Weights of a small transformer language model.
Size: 10 layers, width 192, 4 heads of 64, MLP 640 GELU, 4.74M parameters.
Architecture: LayerNorm before each block, rotary positions, biases, untied embeddings, attention and MLP in parallel.
Training: a variant of Adam for these matrices, 110M tokens, 3596 steps.
MLP neurons of a small language model. Each row is named by its layer, matrix (up: input weights; down: output weights) and neuron, and shows model dimensions 16-143. Each number is 200 + 40 x the weight over its row's rms, rounded and kept within 0 to 999.
Before each neuron's rows, "fires after" lists the tokens most often just before its 100 highest values on Wikipedia text that the model never trained on. A number after a token or word is its count.

fires after: " " 53, "200" 7, "198" 6, "199" 4, "18" 4
L4.up462,261,219,166,205,191,179,152,166,191,154,234,248,152,236,269,146,222,249,173,142,208,242,210,190,178,152,219,233,169,197,217,206,190,240,173,213,236,181,190,249,180,237,243,215,247,217,143,155,242,195,266,191,244,191,224,173,174,179,144,258,235,209,268,219,223,213,199,224,297,224,223,213,187,186,167,190,194,157,198,222,233,279,177,155,208,208,190,176,212,122,258,203,218,212,274,165,217,222,185,181,206,161,120,149,328,147,271,192,196,299,178,254,149,233,102,187,155,271,235,166,158,180,172,161,212,203,174,267
L4.down462,267,248,170,197,136,194,174,191,272,240,211,196,206,125,187,264,236,171,215,211,197,214,210,173,201,208,226,273,206,150,194,172,238,197,290,219,174,151,187,231,216,174,234,211,142,185,212,136,222,244,172,111,122,158,268,241,182,172,263,233,96,209,235,171,199,194,236,229,193,214,224,193,270,226,185,164,173,248,217,279,217,168,202,212,239,187,282,159,182,201,225,156,229,257,209,197,214,228,180,222,211,186,227,249,117,220,138,165,140,185,205,150,221,118,251,254,255,253,200,243,243,202,213,271,182,161,191,241

fires after: " is" 25, " was" 19, "-" 13, " =\n\n" 9, "==" 7, " a" 4
L4.up188,162,182,245,215,313,187,180,152,264,224,197,146,166,246,183,179,291,136,188,272,197,209,163,199,205,232,200,231,159,238,163,145,198,260,153,198,205,181,214,274,195,123,211,215,207,170,236,169,239,199,229,184,188,104,219,216,238,194,217,127,227,225,200,135,215,191,272,254,245,212,227,288,188,199,192,256,160,160,224,206,139,164,151,192,169,162,276,193,197,250,223,216,236,216,175,199,217,156,183,225,217,186,86,247,246,180,186,239,279,203,211,264,206,152,212,287,167,241,184,188,150,287,223,227,167,196,168,195
L4.down188,156,201,254,183,178,154,197,196,217,206,237,183,197,189,285,244,183,131,194,148,198,159,193,142,136,158,211,196,186,200,190,163,191,252,180,224,212,291,209,145,193,250,215,222,191,187,175,188,244,177,223,232,200,271,132,191,191,239,201,266,182,169,217,227,272,217,186,230,184,229,200,190,209,214,217,232,283,147,279,194,189,256,233,246,202,211,128,177,215,228,197,174,233,191,155,239,295,210,229,192,175,214,187,191,139,213,162,267,199,263,272,188,133,130,219,212,226,191,193,188,243,162,247,185,247,146,262,240

fires after: " was" 30, " is" 26, " also" 5, " be" 4, "ed" 4
L4.up629,183,159,204,231,264,222,218,178,223,225,203,116,229,156,174,195,210,194,220,192,185,217,187,211,163,231,220,228,178,176,208,164,216,229,194,251,202,147,200,208,209,87,219,224,88,210,220,211,209,147,201,194,165,164,245,217,313,191,190,167,166,260,212,203,275,140,227,142,212,158,208,213,183,254,258,213,217,152,164,242,123,116,205,253,194,140,266,234,217,308,226,185,227,194,164,234,210,214,306,180,171,168,196,194,223,146,205,208,185,207,171,189,228,207,245,251,185,151,205,119,178,258,194,219,190,218,203,158
L4.down629,175,220,238,190,119,194,180,214,211,240,180,270,273,188,180,266,232,135,202,206,192,164,202,329,254,257,196,177,300,148,222,164,235,190,156,216,170,249,283,164,175,230,172,198,230,211,153,215,210,161,202,190,187,233,176,175,171,199,130,180,177,211,194,148,133,316,185,210,148,187,238,222,163,223,183,202,244,223,192,130,272,222,257,239,176,282,162,230,199,151,187,123,133,180,200,199,230,213,191,260,236,215,216,206,169,219,220,151,167,202,259,188,194,131,240,251,216,185,233,204,221,155,183,196,197,168,222,261

fires after: " the" 40, " f" 10, " s" 6, " The" 4, " " 4
L4.up369,215,201,229,176,217,205,117,203,221,263,193,231,202,243,204,271,185,218,156,132,194,237,222,182,190,236,142,206,154,245,201,201,233,134,164,139,178,210,144,217,222,166,215,187,288,277,193,223,156,220,193,188,131,158,189,152,171,188,200,262,213,227,271,160,267,251,169,303,172,158,200,157,155,238,145,205,231,185,182,210,226,222,140,211,149,206,249,163,217,172,159,171,181,194,228,276,171,199,196,224,218,188,174,223,288,225,240,216,206,247,215,217,232,154,215,167,172,241,319,88,141,121,165,159,144,210,153,182
L4.down369,192,213,151,173,125,148,192,161,170,207,204,173,215,206,132,116,223,154,202,274,224,233,162,248,192,171,297,205,251,160,239,196,167,111,200,173,198,223,188,210,175,201,193,202,113,158,187,223,278,240,175,226,200,217,212,167,231,154,212,197,150,186,207,232,176,205,179,191,214,199,139,238,238,154,275,198,243,175,160,153,236,275,268,274,198,179,170,231,152,213,167,240,230,163,213,222,210,279,208,174,276,208,267,199,202,215,150,173,132,170,259,166,201,187,210,251,207,111,136,303,234,180,249,230,241,210,207,235

fires after: "19" 25, "00" 22, "18" 13, "4" 5, "9" 5, "5" 5
L3.up363,224,198,178,221,245,212,179,204,251,168,144,180,178,278,177,248,166,199,196,229,140,150,222,197,231,184,213,201,201,216,180,175,239,169,201,289,187,196,241,245,262,159,201,201,207,297,178,138,213,210,174,115,166,205,297,194,212,153,174,232,239,164,228,211,184,199,184,286,232,150,236,261,158,213,189,201,205,278,197,269,190,226,104,171,195,194,251,149,211,138,208,92,232,195,177,203,232,153,261,224,168,132,139,161,186,220,164,216,201,158,156,255,252,223,193,175,273,264,263,211,150,200,182,240,150,152,186,179
L3.down363,256,181,242,183,246,251,154,157,179,203,214,207,184,209,200,132,197,161,197,248,191,146,224,141,205,199,191,187,216,261,168,196,216,173,216,226,270,96,264,186,225,176,164,228,197,240,228,208,255,117,210,114,197,251,237,221,279,169,66,228,183,120,203,203,153,173,184,246,201,200,205,298,128,217,167,159,182,221,207,179,261,223,100,208,221,218,269,195,196,204,228,196,177,238,247,214,271,172,133,190,204,195,182,195,196,193,200,239,218,205,90,159,254,225,151,173,209,224,189,152,180,211,160,217,160,120,183,223

fires after: "\n\n" 35, ")" 13, " |\n\n" 13, ".\n\n" 6
L4.up73,194,166,249,247,244,258,170,202,269,159,167,171,153,245,187,210,166,211,265,150,157,173,152,204,224,226,211,210,206,244,192,202,345,203,137,203,186,205,208,182,203,215,228,198,175,217,209,144,160,191,199,195,140,213,190,185,245,191,154,196,279,176,206,246,177,190,183,234,179,151,104,176,162,166,175,181,212,166,181,180,159,257,183,97,190,154,325,222,251,274,205,161,245,190,203,252,156,169,264,219,221,140,148,134,207,197,151,257,120,239,154,135,196,209,242,264,198,171,177,201,179,214,159,134,187,161,127,214
L4.down73,172,102,208,264,204,176,167,192,175,163,161,151,250,190,214,213,276,252,252,239,211,134,203,180,233,232,240,240,223,272,199,225,287,235,172,176,220,169,229,195,251,175,160,197,125,184,233,210,157,189,180,251,174,240,110,233,162,217,273,233,188,222,174,227,168,182,208,147,270,225,179,167,145,175,203,128,292,113,164,158,190,185,151,147,173,168,237,228,251,198,165,176,234,219,170,240,131,236,286,149,213,235,173,188,200,208,198,223,222,297,166,160,180,248,213,188,184,222,171,240,179,246,151,134,170,197,153,190

fires after: " of" 50, " in" 16, " for" 4
L4.up151,192,172,108,251,237,223,92,176,210,138,231,274,166,195,163,138,209,204,226,160,72,161,248,174,248,230,232,239,167,181,154,237,253,165,143,201,206,218,162,181,213,197,200,118,227,201,165,132,217,238,210,138,170,158,226,225,206,186,191,251,234,193,248,225,250,159,108,225,201,203,223,226,152,169,115,271,193,232,156,218,220,309,147,100,209,194,176,250,190,126,215,225,232,198,215,179,189,193,229,173,164,257,240,160,235,215,205,208,205,282,245,161,148,158,211,178,234,259,249,213,160,204,181,209,219,168,227,196
L4.down151,273,189,225,156,214,248,194,177,179,159,292,184,225,192,140,194,176,202,270,182,196,113,204,245,153,170,194,178,191,172,210,222,182,229,178,234,189,204,200,156,192,214,216,163,208,172,261,160,232,194,138,231,210,208,151,239,198,213,308,222,186,221,178,160,197,240,230,222,165,286,213,260,176,221,232,171,143,206,238,237,136,179,209,139,259,209,190,261,205,251,189,223,229,259,199,127,194,184,202,214,159,266,205,217,136,284,198,257,183,121,186,209,228,205,264,230,130,215,200,164,188,198,238,215,189,182,254,79

fires after: " the" 54, " " 13, " The" 6, "2" 4, "'s" 4
L4.up123,209,106,200,224,228,251,70,207,234,207,186,191,220,239,254,284,220,194,250,165,208,189,175,166,201,181,218,224,207,254,167,191,201,137,140,227,202,220,231,217,153,207,197,204,151,228,186,192,192,192,259,225,116,203,243,133,260,154,202,225,233,239,194,166,216,172,207,269,222,201,279,264,148,183,123,224,175,171,248,156,197,230,165,174,182,226,310,226,182,129,202,107,158,186,242,197,274,221,244,201,215,198,206,197,262,157,226,236,233,210,180,183,147,167,196,233,229,206,220,158,163,122,129,121,150,195,173,201
L4.down123,196,226,183,108,170,222,173,180,235,222,254,229,243,131,291,223,147,167,150,200,245,148,203,218,151,170,181,226,181,203,173,173,257,171,264,179,222,209,193,215,200,213,197,179,181,143,185,219,176,199,203,249,189,239,193,210,147,225,302,209,134,234,188,186,199,242,171,170,129,166,121,202,257,201,166,218,275,174,200,222,235,94,264,217,115,247,171,192,205,200,185,197,214,175,242,252,240,131,185,276,153,180,152,195,270,221,209,213,191,168,181,217,201,205,235,167,245,196,223,128,257,187,210,202,167,210,268,248

fires after: " in" 26, "-" 23, " and" 20, "ly" 6, "ary" 5
L3.up277,228,211,142,192,225,221,174,203,275,213,176,187,117,223,163,126,176,130,260,219,161,216,140,198,221,198,251,215,153,189,177,270,229,258,189,234,197,149,152,281,180,234,197,161,172,253,127,177,193,189,229,176,211,148,205,222,212,160,161,238,292,129,260,245,184,163,163,250,283,188,241,207,152,244,93,235,202,215,205,236,184,170,168,156,216,181,193,247,205,160,306,210,183,175,135,162,278,205,172,172,263,178,191,262,258,192,225,197,258,206,219,212,214,239,161,198,217,200,224,181,180,224,111,262,215,127,141,154
L3.down277,268,185,188,147,206,191,197,175,271,264,162,185,223,218,212,149,174,134,238,247,174,236,133,240,194,243,198,222,243,211,191,262,226,207,184,197,209,151,192,234,173,238,251,263,191,267,124,186,129,149,187,267,191,146,209,234,172,222,138,212,234,167,198,237,239,156,206,164,257,124,169,218,169,209,187,175,208,150,252,153,219,85,201,159,182,183,215,210,205,186,253,233,236,222,157,175,191,222,153,170,236,247,189,206,243,204,218,268,273,216,250,168,244,252,237,190,213,198,147,227,264,223,148,220,199,99,206,223

fires after: "ov" 17, " t" 14, "ec" 13, "t" 13, " m" 12, " w" 9
L3.up122,145,217,110,213,255,197,264,151,268,133,190,204,197,275,230,257,221,256,248,106,206,168,251,204,256,164,213,186,215,157,256,195,165,231,256,100,200,206,226,189,217,170,213,189,208,173,213,198,162,181,177,217,197,166,202,220,242,195,218,163,192,164,162,229,195,175,209,167,257,187,163,137,219,157,169,235,150,198,200,148,284,138,226,202,238,216,187,155,202,285,202,171,184,174,296,222,180,207,180,198,247,167,274,236,192,206,218,232,143,230,232,173,202,202,194,271,221,182,199,193,255,156,172,224,208,275,211,182
L3.down122,244,217,251,181,174,186,156,245,106,293,201,193,227,119,156,152,198,121,154,275,222,204,188,186,139,244,207,195,204,230,166,181,253,169,162,289,206,192,167,226,180,208,199,182,154,217,223,196,219,263,242,198,218,213,189,200,167,201,99,225,206,258,218,168,187,213,213,236,179,237,272,258,198,232,227,150,274,194,247,266,130,264,181,198,188,192,217,222,242,123,228,238,218,207,108,217,227,214,233,207,135,225,146,178,193,249,194,181,245,156,175,254,234,217,181,123,177,226,186,206,161,261,218,160,162,105,213,213

fires after: "\n" 84, ")\n" 16
L3.up482,154,162,183,228,181,266,181,201,225,236,151,217,161,214,180,193,209,164,86,230,166,167,184,180,208,162,251,224,183,202,120,212,223,183,172,181,162,234,182,186,230,208,253,220,176,191,126,123,210,214,188,154,167,214,222,200,198,127,134,215,236,206,183,211,156,217,214,297,235,168,159,236,175,217,156,246,189,217,181,203,216,242,176,97,217,252,241,153,157,187,208,173,229,197,231,241,255,145,251,165,203,160,271,202,180,186,200,279,196,204,147,269,202,193,201,191,197,269,207,212,154,174,202,269,193,163,141,165
L3.down482,202,146,226,191,232,297,154,211,199,232,61,204,161,231,177,249,157,176,138,207,195,152,201,259,240,159,197,215,158,221,107,165,190,193,176,203,232,225,179,180,208,177,237,229,189,217,174,133,173,154,248,158,208,202,231,185,235,215,46,201,198,196,175,250,221,292,251,237,215,124,189,218,176,200,183,266,180,142,185,206,211,198,128,132,217,256,224,195,154,210,163,129,190,205,226,219,263,134,237,186,235,209,180,162,183,241,172,281,173,189,143,227,202,174,203,206,229,257,211,224,207,253,233,242,186,150,224,189

fires after: "\n\n" 38, "\n" 19, ")" 12, ")\n" 4
L3.up492,169,173,236,299,198,279,170,244,217,194,106,220,144,287,183,247,190,164,186,181,146,166,170,219,259,207,246,179,169,242,174,251,206,228,148,189,142,274,218,153,152,189,230,277,236,242,153,126,191,209,219,183,135,260,257,237,203,114,162,180,214,215,186,241,204,145,181,210,265,173,190,212,159,241,139,231,205,236,185,240,143,176,167,192,231,216,317,183,190,193,228,216,210,165,213,229,218,171,251,156,218,128,233,192,175,149,214,219,186,226,161,186,174,194,232,222,204,193,231,209,145,241,205,203,141,178,155,187
L3.down492,192,156,277,216,200,202,207,200,171,192,148,200,152,194,312,226,162,195,169,243,185,173,199,250,194,143,187,182,201,223,214,272,188,250,176,145,190,198,286,96,195,209,260,196,259,206,159,171,199,110,247,164,173,190,288,278,235,154,41,134,184,209,188,174,231,194,187,166,272,196,182,235,232,295,208,208,139,185,227,184,114,147,133,178,244,273,240,185,176,175,193,180,196,209,207,215,197,147,252,150,198,211,190,165,137,178,179,244,214,243,215,231,199,196,206,214,238,148,228,169,236,279,204,206,202,236,170,180

fires after: " " 42, "19" 6, "18" 5, "5" 5, "0" 5, "–" 4
L4.up519,191,126,150,256,216,177,90,209,254,165,224,215,131,215,262,176,149,221,224,161,218,208,179,149,225,160,204,228,116,248,159,141,169,190,197,252,180,185,205,198,227,190,306,245,181,269,161,183,210,211,191,140,250,195,194,121,160,182,142,239,179,225,233,229,187,165,245,234,206,215,242,240,182,191,194,259,187,246,242,263,195,307,195,174,212,158,252,77,189,139,274,193,109,230,256,240,217,214,191,159,226,160,227,129,259,186,154,192,144,211,187,209,200,217,132,208,231,214,248,190,159,167,235,225,200,231,173,214
L4.down519,218,236,272,151,171,227,233,177,131,198,212,236,248,179,230,210,222,194,166,124,206,139,160,165,278,199,174,227,269,163,269,239,206,228,230,269,208,145,244,171,215,196,143,268,132,249,257,216,161,214,248,176,250,281,204,227,194,185,129,180,180,209,106,234,142,242,183,198,141,243,254,216,111,150,224,151,214,159,201,225,212,196,227,246,166,150,223,197,193,168,183,257,174,247,126,281,239,152,211,161,87,222,250,167,216,200,213,295,188,264,159,207,204,241,226,217,198,261,215,181,194,180,180,173,135,177,175,189

fires after: " " 28, " New" 17, "ree" 11, "200" 4, "201" 4, "198" 4
L4.up202,206,240,145,214,253,217,102,212,189,237,197,144,163,212,269,196,197,166,128,152,181,211,143,161,243,217,231,244,130,253,136,158,199,219,197,260,188,205,236,218,206,189,244,277,233,296,186,234,200,147,160,163,213,165,204,140,190,167,164,151,222,229,196,238,196,203,154,263,224,222,254,189,131,213,135,227,197,149,243,194,211,156,254,181,222,175,233,207,203,214,200,254,163,237,245,216,244,252,176,158,279,153,253,240,206,197,281,183,191,143,157,263,160,252,128,221,161,206,241,192,206,201,186,200,118,202,99,285
L4.down202,158,245,185,223,241,242,237,223,136,141,224,214,187,195,223,195,211,206,114,215,214,210,197,231,193,261,195,175,241,139,180,209,158,213,254,193,130,192,178,164,207,209,119,156,202,149,276,116,205,265,158,275,145,141,191,191,161,250,143,208,152,183,234,189,175,255,165,224,205,246,189,266,253,154,202,227,254,269,138,217,159,247,209,208,223,313,148,242,166,191,142,197,230,197,193,146,147,258,225,144,65,175,213,119,175,282,173,193,207,175,288,157,261,207,237,232,236,189,194,207,197,226,162,190,242,229,203,268

fires after: " was" 38, " is" 15, " " 8, " were" 4
L4.up379,201,238,194,279,277,179,177,99,213,227,209,145,222,217,177,257,189,197,189,157,189,326,185,190,264,199,246,155,155,183,227,186,194,159,180,148,99,206,152,192,185,187,212,185,176,202,153,243,278,200,260,212,221,114,184,134,200,171,140,177,194,236,254,158,196,187,219,227,203,235,233,255,235,272,171,209,188,154,251,191,159,184,128,183,149,188,325,181,173,231,208,256,242,223,208,202,207,179,278,213,234,165,211,144,216,211,198,273,231,165,204,250,211,134,140,245,249,228,189,167,158,181,203,186,147,139,183,229
L4.down379,175,115,250,134,224,175,218,213,220,144,247,255,198,209,203,202,195,161,161,181,188,102,269,191,117,160,204,241,152,177,166,252,223,229,167,333,240,234,160,203,162,211,196,179,252,286,248,220,144,244,234,207,176,253,177,253,225,197,292,251,192,215,218,200,199,170,247,162,204,211,175,169,196,181,212,211,190,210,211,192,200,234,203,129,244,278,192,180,217,198,235,197,157,152,164,160,282,230,193,224,201,200,240,210,137,218,207,229,204,198,252,172,163,247,168,204,149,172,219,209,142,215,139,192,224,215,164,148

fires after: " in" 26, " In" 13, "st" 9, "201" 7, "198" 6
L4.up343,235,171,189,207,219,157,165,236,237,172,172,274,163,211,151,223,113,241,169,193,160,174,211,238,222,203,223,207,218,155,225,217,194,151,235,201,237,158,170,265,255,233,226,186,253,252,174,80,220,233,239,157,194,191,208,165,159,198,120,227,224,195,193,255,146,207,70,211,241,117,244,209,177,150,158,223,234,242,230,248,228,230,169,241,185,197,129,205,130,184,258,193,219,192,269,161,220,186,223,192,163,252,241,203,274,159,145,180,150,148,202,200,186,196,153,117,188,213,247,253,243,222,125,194,238,215,198,233
L4.down343,165,201,182,254,188,215,212,200,171,228,182,151,215,142,225,144,266,220,217,239,185,271,159,204,140,109,185,168,119,253,253,218,250,246,150,266,273,261,149,138,174,159,269,183,104,197,232,185,256,120,103,210,222,208,148,252,197,220,172,271,207,201,178,117,293,202,188,186,217,269,211,194,208,263,211,226,196,192,162,167,187,241,243,197,221,125,199,165,229,230,143,233,219,232,171,224,173,218,231,166,218,214,159,176,128,221,201,200,235,188,170,179,223,203,217,226,196,148,178,153,199,242,224,198,215,183,172,176

fires after: " " 51, "18" 23, "17" 7, "19" 6
L3.up3,198,169,120,258,243,256,150,158,235,163,172,185,187,258,233,173,227,179,201,249,197,204,151,182,198,135,238,178,192,276,165,143,252,212,138,196,159,180,200,217,243,196,254,206,86,251,124,153,165,155,217,143,159,167,220,119,174,146,179,224,212,185,268,233,200,162,157,266,255,203,209,210,172,241,106,223,179,183,213,192,196,236,224,186,265,242,283,194,230,168,222,121,218,191,207,230,270,229,252,217,196,161,101,163,203,205,204,232,163,245,136,201,183,208,195,302,226,180,241,184,114,239,138,184,218,214,172,200
L3.down3,189,184,204,234,232,211,168,253,219,245,177,163,207,201,307,174,246,237,219,193,232,217,181,145,164,191,174,209,232,276,190,251,203,194,164,119,216,224,188,175,200,193,212,186,165,216,189,227,91,262,187,243,162,192,162,201,164,216,233,218,218,235,219,196,226,194,181,178,224,204,202,202,176,214,169,164,222,126,161,123,171,225,225,190,223,277,252,220,200,152,267,163,253,224,198,260,180,303,253,266,112,195,154,212,244,203,165,210,173,216,146,185,196,140,207,193,261,168,228,230,238,283,246,179,199,251,229,149

fires after: " the" 30, " a" 9, "'s" 7, " his" 6, " their" 6, "ical" 6
L4.up622,283,157,105,244,155,180,121,217,206,182,199,239,194,251,213,212,189,181,220,133,219,207,135,140,209,189,219,195,160,229,212,150,235,246,224,183,168,149,171,220,234,209,267,136,217,259,173,175,253,177,197,192,206,124,225,174,216,145,161,192,222,238,261,203,197,209,200,226,229,102,238,215,186,245,124,260,183,169,191,270,229,232,194,182,198,154,254,181,199,147,208,97,230,190,182,208,175,201,212,155,243,179,160,179,238,213,298,209,208,227,206,186,173,224,149,224,229,244,245,158,171,172,147,204,208,170,120,263
L4.down622,226,227,189,177,147,212,210,141,140,168,223,164,177,164,173,102,193,205,206,177,210,171,176,203,157,203,182,192,210,234,178,218,214,192,208,155,253,179,175,240,228,223,223,167,190,288,233,171,175,196,119,230,214,199,238,158,245,243,229,232,234,134,216,291,215,209,181,214,190,205,190,218,220,237,250,219,258,132,203,210,210,177,161,241,200,196,163,170,242,160,170,166,250,203,226,165,77,218,231,145,228,200,154,190,203,265,156,176,225,198,239,189,223,267,186,173,221,205,215,149,263,196,162,239,161,211,171,253

fires after: " the" 30, " The" 16, " " 8, " an" 7, "ul" 6, "al" 5
L4.up47,171,193,198,187,217,227,132,143,253,289,170,209,209,237,261,208,175,200,197,139,209,241,195,113,201,273,185,273,188,199,151,229,202,248,143,197,133,172,168,262,202,94,181,123,267,229,183,200,179,253,224,157,185,217,238,172,214,168,194,206,221,190,189,240,219,211,214,295,189,197,249,152,196,239,135,183,229,167,205,245,153,291,180,224,169,187,313,224,207,203,216,143,184,236,212,148,156,193,178,188,233,172,102,233,222,183,170,268,268,214,209,231,153,216,158,225,204,225,259,202,144,141,194,161,184,173,113,189
L4.down47,175,236,205,187,135,191,117,275,182,150,132,258,178,192,137,212,275,224,203,181,134,211,204,202,196,189,175,138,206,212,274,145,188,210,221,187,270,260,260,175,170,208,225,177,150,208,201,209,218,176,166,175,220,190,205,213,187,153,125,198,166,243,184,237,229,245,158,97,179,178,120,188,234,176,224,190,232,216,254,242,291,232,221,176,228,169,219,182,187,174,189,203,245,171,215,263,196,185,170,238,199,140,244,227,235,224,231,241,168,173,215,208,183,193,249,177,291,148,88,224,200,221,216,210,156,193,262,226

fires after: " " 25, " the" 15, " a" 14, " |\n\n" 12, "c" 7, "\n\n" 6
L4.up501,177,118,175,309,263,236,158,175,198,219,165,211,192,253,186,187,140,176,249,130,187,171,215,178,304,215,184,235,199,183,182,176,278,194,115,165,188,171,162,186,132,201,213,122,153,219,185,212,173,233,236,157,132,165,222,184,293,125,163,219,197,188,272,251,199,210,177,248,255,188,170,214,130,178,156,208,233,153,205,276,144,246,219,125,227,262,225,196,197,116,211,165,202,208,228,237,157,201,163,202,215,192,234,130,261,243,184,205,155,242,207,162,167,187,229,238,244,202,262,177,173,168,163,183,208,227,231,197
L4.down501,249,197,315,159,146,208,178,169,169,188,196,145,253,198,166,192,282,220,198,190,185,239,221,158,223,204,230,209,199,271,143,227,235,263,165,191,221,190,198,200,158,159,223,168,167,184,214,164,95,229,217,238,191,165,180,207,186,184,219,189,134,230,238,190,177,222,194,242,207,207,184,255,87,296,107,148,303,105,160,150,165,132,191,182,173,231,193,210,203,156,189,219,241,275,188,207,163,202,222,203,242,226,144,185,228,259,86,190,153,265,170,216,217,225,187,150,238,155,189,177,146,211,177,191,205,200,215,144

fires after: " Jo" 36, "ec" 22, "," 9, "o" 8, "ap" 4
L3.up85,281,111,214,292,186,173,167,215,166,179,199,188,195,203,287,209,140,222,162,184,198,188,207,191,189,174,214,224,178,160,190,238,206,162,156,181,195,223,188,212,233,258,145,227,218,212,183,226,252,187,123,174,171,273,198,177,251,263,216,248,185,275,335,172,227,160,240,275,238,169,229,158,235,185,197,212,167,287,207,172,209,271,252,197,162,189,192,167,116,138,337,190,152,177,194,181,229,190,166,179,200,138,214,223,180,210,178,195,202,239,179,73,200,187,237,249,229,202,247,221,100,159,219,200,185,189,236,163
L3.down85,128,252,199,114,183,231,209,177,234,235,178,231,225,208,157,213,269,212,228,227,189,222,184,205,243,210,215,171,222,205,189,183,210,270,252,193,216,189,270,182,187,158,301,148,200,171,196,175,151,184,248,242,231,102,193,253,155,117,146,161,212,132,100,239,193,250,146,117,174,182,160,234,170,258,194,184,209,125,199,217,173,142,148,206,213,225,212,212,273,260,79,158,263,241,201,188,144,191,245,266,163,273,178,175,209,170,213,200,206,157,238,286,182,193,188,173,155,199,140,171,326,215,195,221,235,218,156,217

fires after: " the" 62, " The" 12, " a" 5
L4.up255,213,182,186,270,173,210,95,176,263,179,208,182,141,213,189,192,214,240,213,150,189,205,135,193,292,187,203,227,160,241,198,196,224,172,125,175,189,247,180,227,151,154,292,130,169,205,206,180,150,248,220,192,141,200,201,141,185,151,179,231,247,216,215,202,193,146,203,267,197,206,218,163,109,143,118,209,235,183,215,226,228,267,177,161,188,237,235,205,244,147,250,118,253,206,191,216,204,217,203,219,215,217,169,153,259,176,243,277,237,197,225,129,153,199,211,193,186,237,238,151,169,164,158,111,216,203,152,169
L4.down255,214,137,179,212,199,203,207,150,243,185,209,184,242,243,227,153,210,183,225,154,136,176,168,193,148,173,174,213,288,231,192,209,242,227,228,213,243,184,149,227,146,202,137,196,180,243,247,241,177,166,201,200,140,238,186,166,190,192,260,221,177,197,188,241,197,191,188,140,178,173,187,133,96,213,175,175,313,215,189,236,149,211,270,108,178,281,202,197,192,234,199,157,253,218,190,240,143,192,218,241,146,184,267,279,272,245,214,197,214,170,224,178,191,197,203,114,241,176,240,231,167,190,137,216,183,124,204,110

fires after: " Jo" 36, "ec" 22, "o" 8, "ap" 4
L2.up124,177,210,209,212,146,182,115,222,166,187,213,253,165,243,247,200,195,155,170,205,247,151,144,214,214,194,266,232,175,204,185,184,195,186,203,138,215,244,264,247,232,243,191,234,168,267,192,223,218,230,220,185,181,263,201,287,154,165,197,162,122,198,249,208,242,107,92,231,243,210,231,172,194,172,213,235,185,268,148,215,249,230,273,210,277,145,188,182,100,134,191,198,199,206,273,177,235,182,228,274,168,201,247,159,172,167,142,201,117,206,182,226,236,234,202,152,270,265,210,147,220,192,183,223,241,163,199,156
L2.down124,186,216,177,198,216,248,255,159,252,222,204,161,223,167,181,183,236,216,208,190,167,254,257,232,161,161,141,178,218,196,213,202,197,207,173,225,215,202,156,161,209,170,211,179,230,142,214,182,221,108,186,209,250,148,225,134,223,227,89,231,268,202,150,210,185,302,283,161,153,175,176,207,153,216,182,186,216,157,265,204,179,185,151,188,163,237,227,209,299,267,232,173,224,179,111,233,168,193,199,184,232,230,134,259,246,244,299,207,284,164,218,173,173,161,207,249,138,174,178,267,199,190,206,154,197,240,204,263

fires after: " in" 29, " of" 17, " In" 11, "In" 9, "ation" 5
L4.up146,183,256,253,244,216,180,129,240,183,189,222,221,213,311,217,244,131,194,144,137,233,156,86,209,231,233,263,252,221,229,202,217,197,161,177,177,199,218,175,253,227,212,220,206,175,212,181,158,220,260,239,204,175,225,222,168,197,185,109,200,246,234,245,281,175,255,199,243,248,204,210,197,170,127,200,233,263,189,184,189,147,190,187,182,169,181,253,211,136,185,232,195,257,168,255,229,228,170,214,156,316,159,192,149,253,244,246,216,142,149,189,242,204,143,156,179,184,283,227,189,172,215,153,213,208,234,140,184
L4.down146,209,254,117,207,216,268,168,249,262,147,295,198,152,275,164,185,211,184,217,228,223,205,235,196,192,227,151,242,201,183,174,261,212,225,174,167,210,230,146,222,182,241,220,273,151,243,156,154,233,162,192,302,145,174,187,209,231,199,164,225,248,173,192,207,210,175,234,106,303,178,162,172,216,230,199,223,162,208,206,176,137,122,250,214,212,143,150,195,277,209,221,200,170,211,176,254,175,221,257,248,198,233,206,165,223,135,173,224,162,165,150,201,137,187,162,121,144,166,190,137,201,265,134,232,235,174,181,244

fires after: "\n\n" 43, ")\n" 4, "ag" 4, "\n" 4
L2.up278,170,158,226,259,253,247,132,202,176,206,221,146,153,227,204,215,181,181,161,223,139,196,239,223,152,244,254,214,218,182,208,202,231,167,193,196,164,155,211,179,165,270,241,236,163,163,227,203,216,272,209,220,180,188,169,207,150,173,152,209,200,252,184,179,287,168,235,277,219,132,204,153,193,234,72,187,173,173,236,233,118,255,239,231,180,209,231,243,154,258,178,192,235,239,193,213,171,195,241,148,234,116,274,123,142,257,219,316,201,197,199,178,218,162,254,196,201,235,109,240,177,211,208,238,203,179,190,134
L2.down278,224,263,211,133,179,154,232,180,217,213,179,257,232,140,185,194,235,231,223,202,253,206,198,170,253,170,126,187,198,219,189,210,198,252,216,199,235,221,188,265,201,148,178,197,221,249,193,213,173,197,191,164,197,206,207,179,247,224,166,186,216,172,206,209,129,254,148,142,200,285,211,247,219,174,295,200,238,218,126,157,289,155,154,156,190,230,194,224,224,154,263,214,227,141,230,187,259,213,178,273,150,314,170,252,255,151,170,119,209,173,165,202,211,255,176,196,185,136,290,160,238,216,168,187,175,231,218,240